From a checkpoint of a small transformer trained on Wikipedia.
Size: 5 heads of 64 (1 for keys and values), vocabulary 7685.
Architecture: RMSNorm before each block, no biases in attention or MLP, untied embeddings.
Training: a variant of Muon for these matrices, 576M tokens.
MLP neurons of a small language model. Each row is named by its layer, matrix (down: output weights) and neuron, and shows model dimensions 32-127. Each number is 500 + 40 x the weight over its row's rms, rounded and kept within 0 to 999. Numbers have three digits each. A neuron's up and down rows have the sign that makes its largest values positive.
After each neuron's rows, "fires before" lists the tokens most often just after its 100 highest values on Wikipedia text that the model never trained on. A number after a token or word is its count.

L10.down47:504489516528492495450510449525492583564502479524498456505485420526571488486500550521538475527501566537527529507443557432499477541572538601528419551468635549508540513581575477523472542547472515560401483449488492546443374528526462469563493512490503447451394475442462482463503465517500433472
fires before: "0" 23, "1" 17, "2" 12, "3" 10

L2.down412:462444450483386515530566487475532524558502552444546541522518553498586473563550439515462499495545521556510488523474528567509489518455554512567511465512491511455543598540484425475540536446527528488482492398496504485525448548518526486441460566530438524528434524480525535557539538454489462496
fires before: " |" 32, " " 24, "," 6, "in" 5, "–" 4, "X" 4

L9.down85:442484539532466489523486469479491524546554455569495493529508503502540478526500517526470496474548516506540457550504501533493450553534606495531553445522506386529564461527490516518566443505499498452475571505431507485490579489504507518460553479510519484469448540520558530469504474488531499543
fires before: " " 81

L2.down190:441531531505498491512534544427519466534508500524509519481469437474506413503506519454430559529570505537441509469526479493521527425567497462480477562552522495397500469498532511478550414528478483529521499530440518468509561567440531481499495481531426442534476554489460497486540492550409469458
fires before: " " 71, " –" 10

L10.down28:521527473514508537532485515489481494488490571567448536579498486558466526456507491533609570462445461527524528538521494443483493413451476460499466471527530424453505377447479493584565539430484438489527519525518530531472478469541527534520467474534488481538481513463481491474535477564482535573
fires before: "|" 35, "-" 17, " " 5, "." 4

L9.down428:491468560476538466479420481435507537570441485517481478496569516436459479500473529493502515500526488515510450483578511481544476422519532510511527444512466485456419448493502586444513492474490456512513424471512435457548508495503510498470490461404525509510494565491547565486588489422561411517
fires before: " " 35, " the" 19

L2.down226:452527457487554526430561489458507490506414509517508428505500558484484458501495490518530456559525473494560562490517536570416496516521510571513520430557479522477538496498537524558457493492599453516481392537462463524503454509513490560534504468431525471521557474565469503532517471574521479524
fires before: " " 62, "uda" 4

L7.down468:484454593442459506483507461479475515487496566503516514412454502479533395471444517498530486479527481537525437497485547500483446472526422448510514572499455467573528466451504378473621416493477518457540477468459509485519539504477491513486479492448489470463576470476485423588488463552543504501
fires before: "|" 49, "ad" 4

L5.down600:487525534545530470539525373538554514530497519488528539538501502453499501470548554548529528442477486478553461548428504468484571473508522402533500489495492477518591505489532512503468528578545510539499538494490506530490511463502448467485462492480523532474451478520544507491485481469470442518
fires before: " to" 21, " in" 17, " on" 8, " for" 6, " by" 5

L9.down529:467479522486520516551542469459524431478490485503493436544545451473543453473489530462459480418546461526592442489539537558494524430554455478518454519501545501536531444523429533472489567387521549562483538484483472495555518535566509469464499513472473518489461474515461460513550478504591551491
fires before: " " 30, " the" 22, " in" 6, " later" 5

L10.down269:527536432485506493460484512530569486551456546458505477474532461510476524536504490559522513558556423579467496458574506503491560462478516493593540473510519519530589453436516512448505426440520423525527553475559540516542496514444569461521503531565491495541479531516549467521487473464456443445
fires before: " " 70, " later" 4

L3.down649:459464512511422548497466530469535453486490560429520457412511502512540554513487489424434506513473551603541507473590520554507478504527513512555576416478519528508469523513498545522504498486485501424548469458515493456509454499412468570528524546557487456564377505432474441507509549481548535515
fires before: " " 56, " U" 4, " A" 4

L3.down465:477460565518445554517490478438459614552470550524478438528440430503461479467498475543405444493523498529420494531547527528509497511592472479532501456529480501510584482518497425496468540523496509503490500539453549562539553524514436477509493447594557479442510467470499512487523444555499449494
fires before: " |" 34, "-" 30, "|" 7, ":" 4

L5.down826:463504532483480457480463462525479483548443514519447452493493486457501488548560435438464549492479454515520490531530491417505542537502506483416389469502463465522595569522504520502518536485498543500545496539489512433556515538485468532488498450489489468540522512468468486482506519432551542417
fires before: "-" 29, " " 14, "===" 7, "==" 5, "The" 5, "|" 4

L2.down668:497515560488502453518542478393470516572525505489442451462597514427510625544533562505493452430467439505512511472470475455487458457570561416480454412473471526490537516421526548450462447534524503502491520515498421460459449510496435587530536519553498550477467462499523557513552470501512484525
fires before: " |" 36, " –" 15, " the" 4

L10.down414:511538497502485491471521512484507470479501487497479460430475510391561457511522528512537466488404502460502444481449457515497517484577507526508439487531534528518514405507512497495462535554519526516472515476500455537529432515570489503561512537494496533513471468473644433522511503413463484468
fires before: "0" 45, "1" 15, "2" 5

L10.down616:456407446466525580498469531546464468555569597462487483523484542473533528499490456522485504535464460399501507474472557598486498511518470539540419514511492467453477446472544584494534512522553545455442495449517494477527432445456528541474481475504547529538503446490501528432448446508465524456
fires before: " " 49, "-" 8

L5.down126:523491528460442514476443494539516466495496522613493534509500516453448529513451517440565423533473427473425537507527463557458534469556524531532478463498482483552456516452550490508500361508532437480581486552499427464559523470468507507560491475462509538497529479477437442387477555543471505537
fires before: "-" 80, " Comm" 6

L10.down423:515490476471541446465523530446435484529573525565466540504512478462470484613445574527558533622469494503538510425498488517461522469483544532567515435531485597530502552468461471491468481476507503429523462458550466516559448533530472469439460471477462483447479524482542535556443518533531456476
fires before: " |" 47, "-" 25, "." 5

L9.down281:534526546556476423523474459459481530530497526486466463451424428508542445533514510531557530603551484573442517498525533490559489494506536497503569497522553419537549502513474462497486524479459499539428480454459519473449485501516428469501532443528477544580525471463468510542525450518515477518
fires before: "|" 46, "|---|---|---|---|\n" 9, "|---|---|---|\n" 8, " −" 4

L10.down775:469493527593470541504523450487464391489573501631512507523531512564523413523441460525432466516463534522512489493494532531500469514508518453478534501498477438478541471418565531517526491512509540498406558498478487543457501472577500528536471539531505462526415464507474524462491527482474525523
fires before: " " 79, " to" 5

L3.down18:447517564523502478530509555512438443541576443536571518478506537512488415555520504480523443404442519471495443445510518457482558532566492486520524513520512483456550511424446440462525495461499554482497541555521445512454515486491451505484559501526510531591522508438494455544460435468481468441
fires before: " " 77, "," 4

L10.down744:542541497484535485463489550539509480560489443514511522531512538465500527560424490497489468410501431474553427487476506467480529506520500480534460504543515594516521518513483528457521509515548529471470523497520535488513475517477473470531509505558513534486566522525527438500476567424461468487
fires before: " as" 26, " to" 11, " by" 8, " in" 6, " for" 4, " on" 4

L10.down496:529479521546451501555427500435497557507454460503487531520468500610419506473496464493527515580428511471535536506474486465440517429498480485491480508598521545472560434498535472553428492427488542492437487512511436494498469462493497501509455443475441558504479412475394549491557479474468519563
fires before: " that" 26, " the" 18, " a" 10, " on" 5, " his" 4, " to" 4

L9.down807:398442486482502468642441515535504549494534447564518502516469559456445462443559402463471534485451484521522546535482563532544481468468520509491504553527516456440516533438474504542503533492447510547485490455489499533480497510413488536453548479457539459494467515498455582503483462528480516463
fires before: " \"" 26, " |" 25, " " 4

L9.down220:499451533454467422466536509521502514511533508435494538527549463428490463539527452603544498492491499562525508441524417477488475443470430469492428478557477475515449493448495540562492540511522599494494590554520490491502510481489510470430518440488467509478525465501483544512481464546457460518
fires before: " " 55, " +" 12, " −" 6

L2.down744:465416535460443472444461514484508569524476484555441504443445491574507567509511497492496484568520505496457446498469538432447462455422507520436483469498530485514492526502564464508493481473448487569513554470498486415477519492486561506538533466491468488574487538511534419505491454483530511579
fires before: " |" 34, "-" 11, "\n" 5

L10.down794:446528483538479482549485491500523502488446470422530454455524424446583469515484553385475515533510513551509456472492488511477487524499450528483551555488473518447532540485491460471565445529523473517483495507469463517505551502480517526480562473494420492449502442493478490463490504526537571531
fires before: "|" 78

L5.down373:453552527513503508559448556503462540493556488554569445474470446530521581519449474487521494459548499548400458578471539498627537550533475451464484452495515547525527469492477396464466462521551543491484486511470544504598528522443474529546524571452487524511544566462458498523489486528529454490
fires before: " " 32, "|" 8, "el" 5, "a" 5, "===" 5

L7.down168:443496429508539512533493524513473538436521540616527519500559497493594462475551519472453511475464537526501539484486485453524572511470504497434525519546509552456529478465507499524432502474420558523507459552549468495430571561519441484505474419430474432526483455485492519462492516501476551516
fires before: " |" 50, "." 6

L9.down467:514489522507498482522555459434500457529545536563493483589484555431505505553493508462476563588488527473509469479468514506445512456452539472480449533497578507485523512478443470520487542525493540443459466498583515501536426518514496461482509548450513518528441525544493520491485532521488581508
fires before: " |" 36, " " 15, "ions" 7, "\n" 7

L5.down711:521616515505575444551510541554479549530468457547538522498474479391436512428453513469503521437541530547488557531443438528516495512511471492549503526554453434537518489563511582524520445487482455513426479556450559583554475527470497450481495492512551466511443523443467529485549547450445514506
fires before: " " 34, "at" 6, "ing" 6, "k" 5, "ong" 5

L3.down613:530513512429551476540549485495460484542525458532533508406520448533517494542435499543541532454535462488495506452409493507467519480577462479517568465458467523475520449549493593510575521536471446473471563499545527548520539496563508562457449541499594506507506469510523580542500521455539466530
fires before: " " 70

L10.down125:511556552445489486496494526457495556517500476458425521485497500570504461456553497477471542477538449538519449471518453498585396460509547495545544485541466433447477453529530481521516489567516464550496452483478544568404511473410558516472475406502517499531484447429495556513552501520496553501
fires before: "-" 50, "|" 6, "he" 4, " as" 4

L10.down83:470435506460479467452480522502500518561495491474449442514544494382523566499508486525580544527449523467457547484444600557465431448508489472549468466522500493488554469477408586482534483464569487527531528485468481444463518492491504471473444463452488451546589429486513522502452489472506515475
fires before: " " 50, " and" 4

L2.down123:505465442489486470531445468563444482482431490591496475512507481553529539602497521471442449532466552584451482477510523528508537528577470494487441455499517538560472469485494519507572459536461569541516504554574514489520543521502504474490485490524512501536506495473451448530527456551526508528
fires before: " |" 21, "8" 11, "2" 9, "6" 9

L2.down350:467529452480467454496536511467546570535471513510563497471454541436463531474487438535387508491428527534516478472445423540507464501475469379544468491441573517496528514459533524479447525486489483468500453438511489429486510530473537485519513531537500514567528576492512439537474490521445542532
fires before: " |" 24, "." 13, "0" 10, " |\n" 5, " January" 4

L5.down363:452477504477452539512498560580457487493505593520516472434518541595501536435424490502480524503536440535505498516436423477443475524516555456494444545473429417571452513530531569544545440531497484456512493584510502432493505465468528559507511542519492535487477537456502503501448526458491489510
fires before: " |" 21, " (" 16, ")" 14, " " 6

L3.down319:484443468520536487536486479487491537484547495499475499527547491518512538526497424499478484529478463494526447469470565452524453504431443544465527467485524512550485540477495489476532493508464487447410479561418537480554498468507530483507549494505457439576478495542449625440488488395484487446
fires before: "==" 31, "The" 13, "In" 9, "===" 6, "F" 4

L5.down237:436511531556541521478487461480432478522461555563521426465441482552532522555408449479511535479466580500567477496465515537559496515532527524504571459485544442527518532516503520501471530519574484556504519524478527514464472533491413541470544495548496481542508450507486413493473503541505528447
fires before: " " 64, " |\n" 7, "10" 6

L5.down384:426555507561436473456457501476520458480506480487513491532475472476468492529444503442425447439406509551467456453579513480513501480498462469512474470456451519516502549517520563513489495462498534481430506492454498613559440497479556538578425544432499490424509502483557465483471482504506486489
fires before: " " 73

L2.down502:515454508530458426513544490448536490467567542527525527520437513431568467461512473523548496552459512504439540490523501460483503468391468491476478463523491493415436562528484431465547484521511515602514551613461524499509475520419422536510551443566424523527490515548430504449505464469494500471
fires before: " |" 25, ";" 12, "0" 9, "-" 7, ":" 4

L9.down252:549519476483522511521539477478564395520486507497503492540485548470509469407512507575519499497461530499524542479501519522512481475472467453538493534469455503528579434482469515445453522538510496465519481587502487465422514544503442461475510516499479418444556472459438487611516497484506465504
fires before: " |" 40, "|" 7, " medal" 4, " " 4

L3.down616:464474529485492513565485455553517500496486513489509545487465484500472530548436467471483517457478500491512453571498543481415486542547464515546485547509567473431470475544517572567550494480480497460495575509489447543483513511426537504456463512434484547537521482460444500502542453508518434524
fires before: " " 57

L5.down187:469465533499481444529490504508497513446540492557420470479534544431512540504418548421486537518513500528591382505555458479433544438525482461541498468604530485515489502471528535513429482495502536409495515447474468427505502512476529543527537470498527526470456529453502563534513462517563492536
fires before: " a" 44, " the" 12, " an" 9

L2.down193:451562546523504427423452527499484566546518534482454467450493550489486524490510524482530443547466528478503522486572503536554517519468498579478427571486551479496544498510474519537523455458425506466565494503471491433494540504487490503571526535480450567568501535444524506401469509498494494502
fires before: " |" 23, " kg" 12, "–" 11, " |\n" 8, "'," 7, "'\n" 5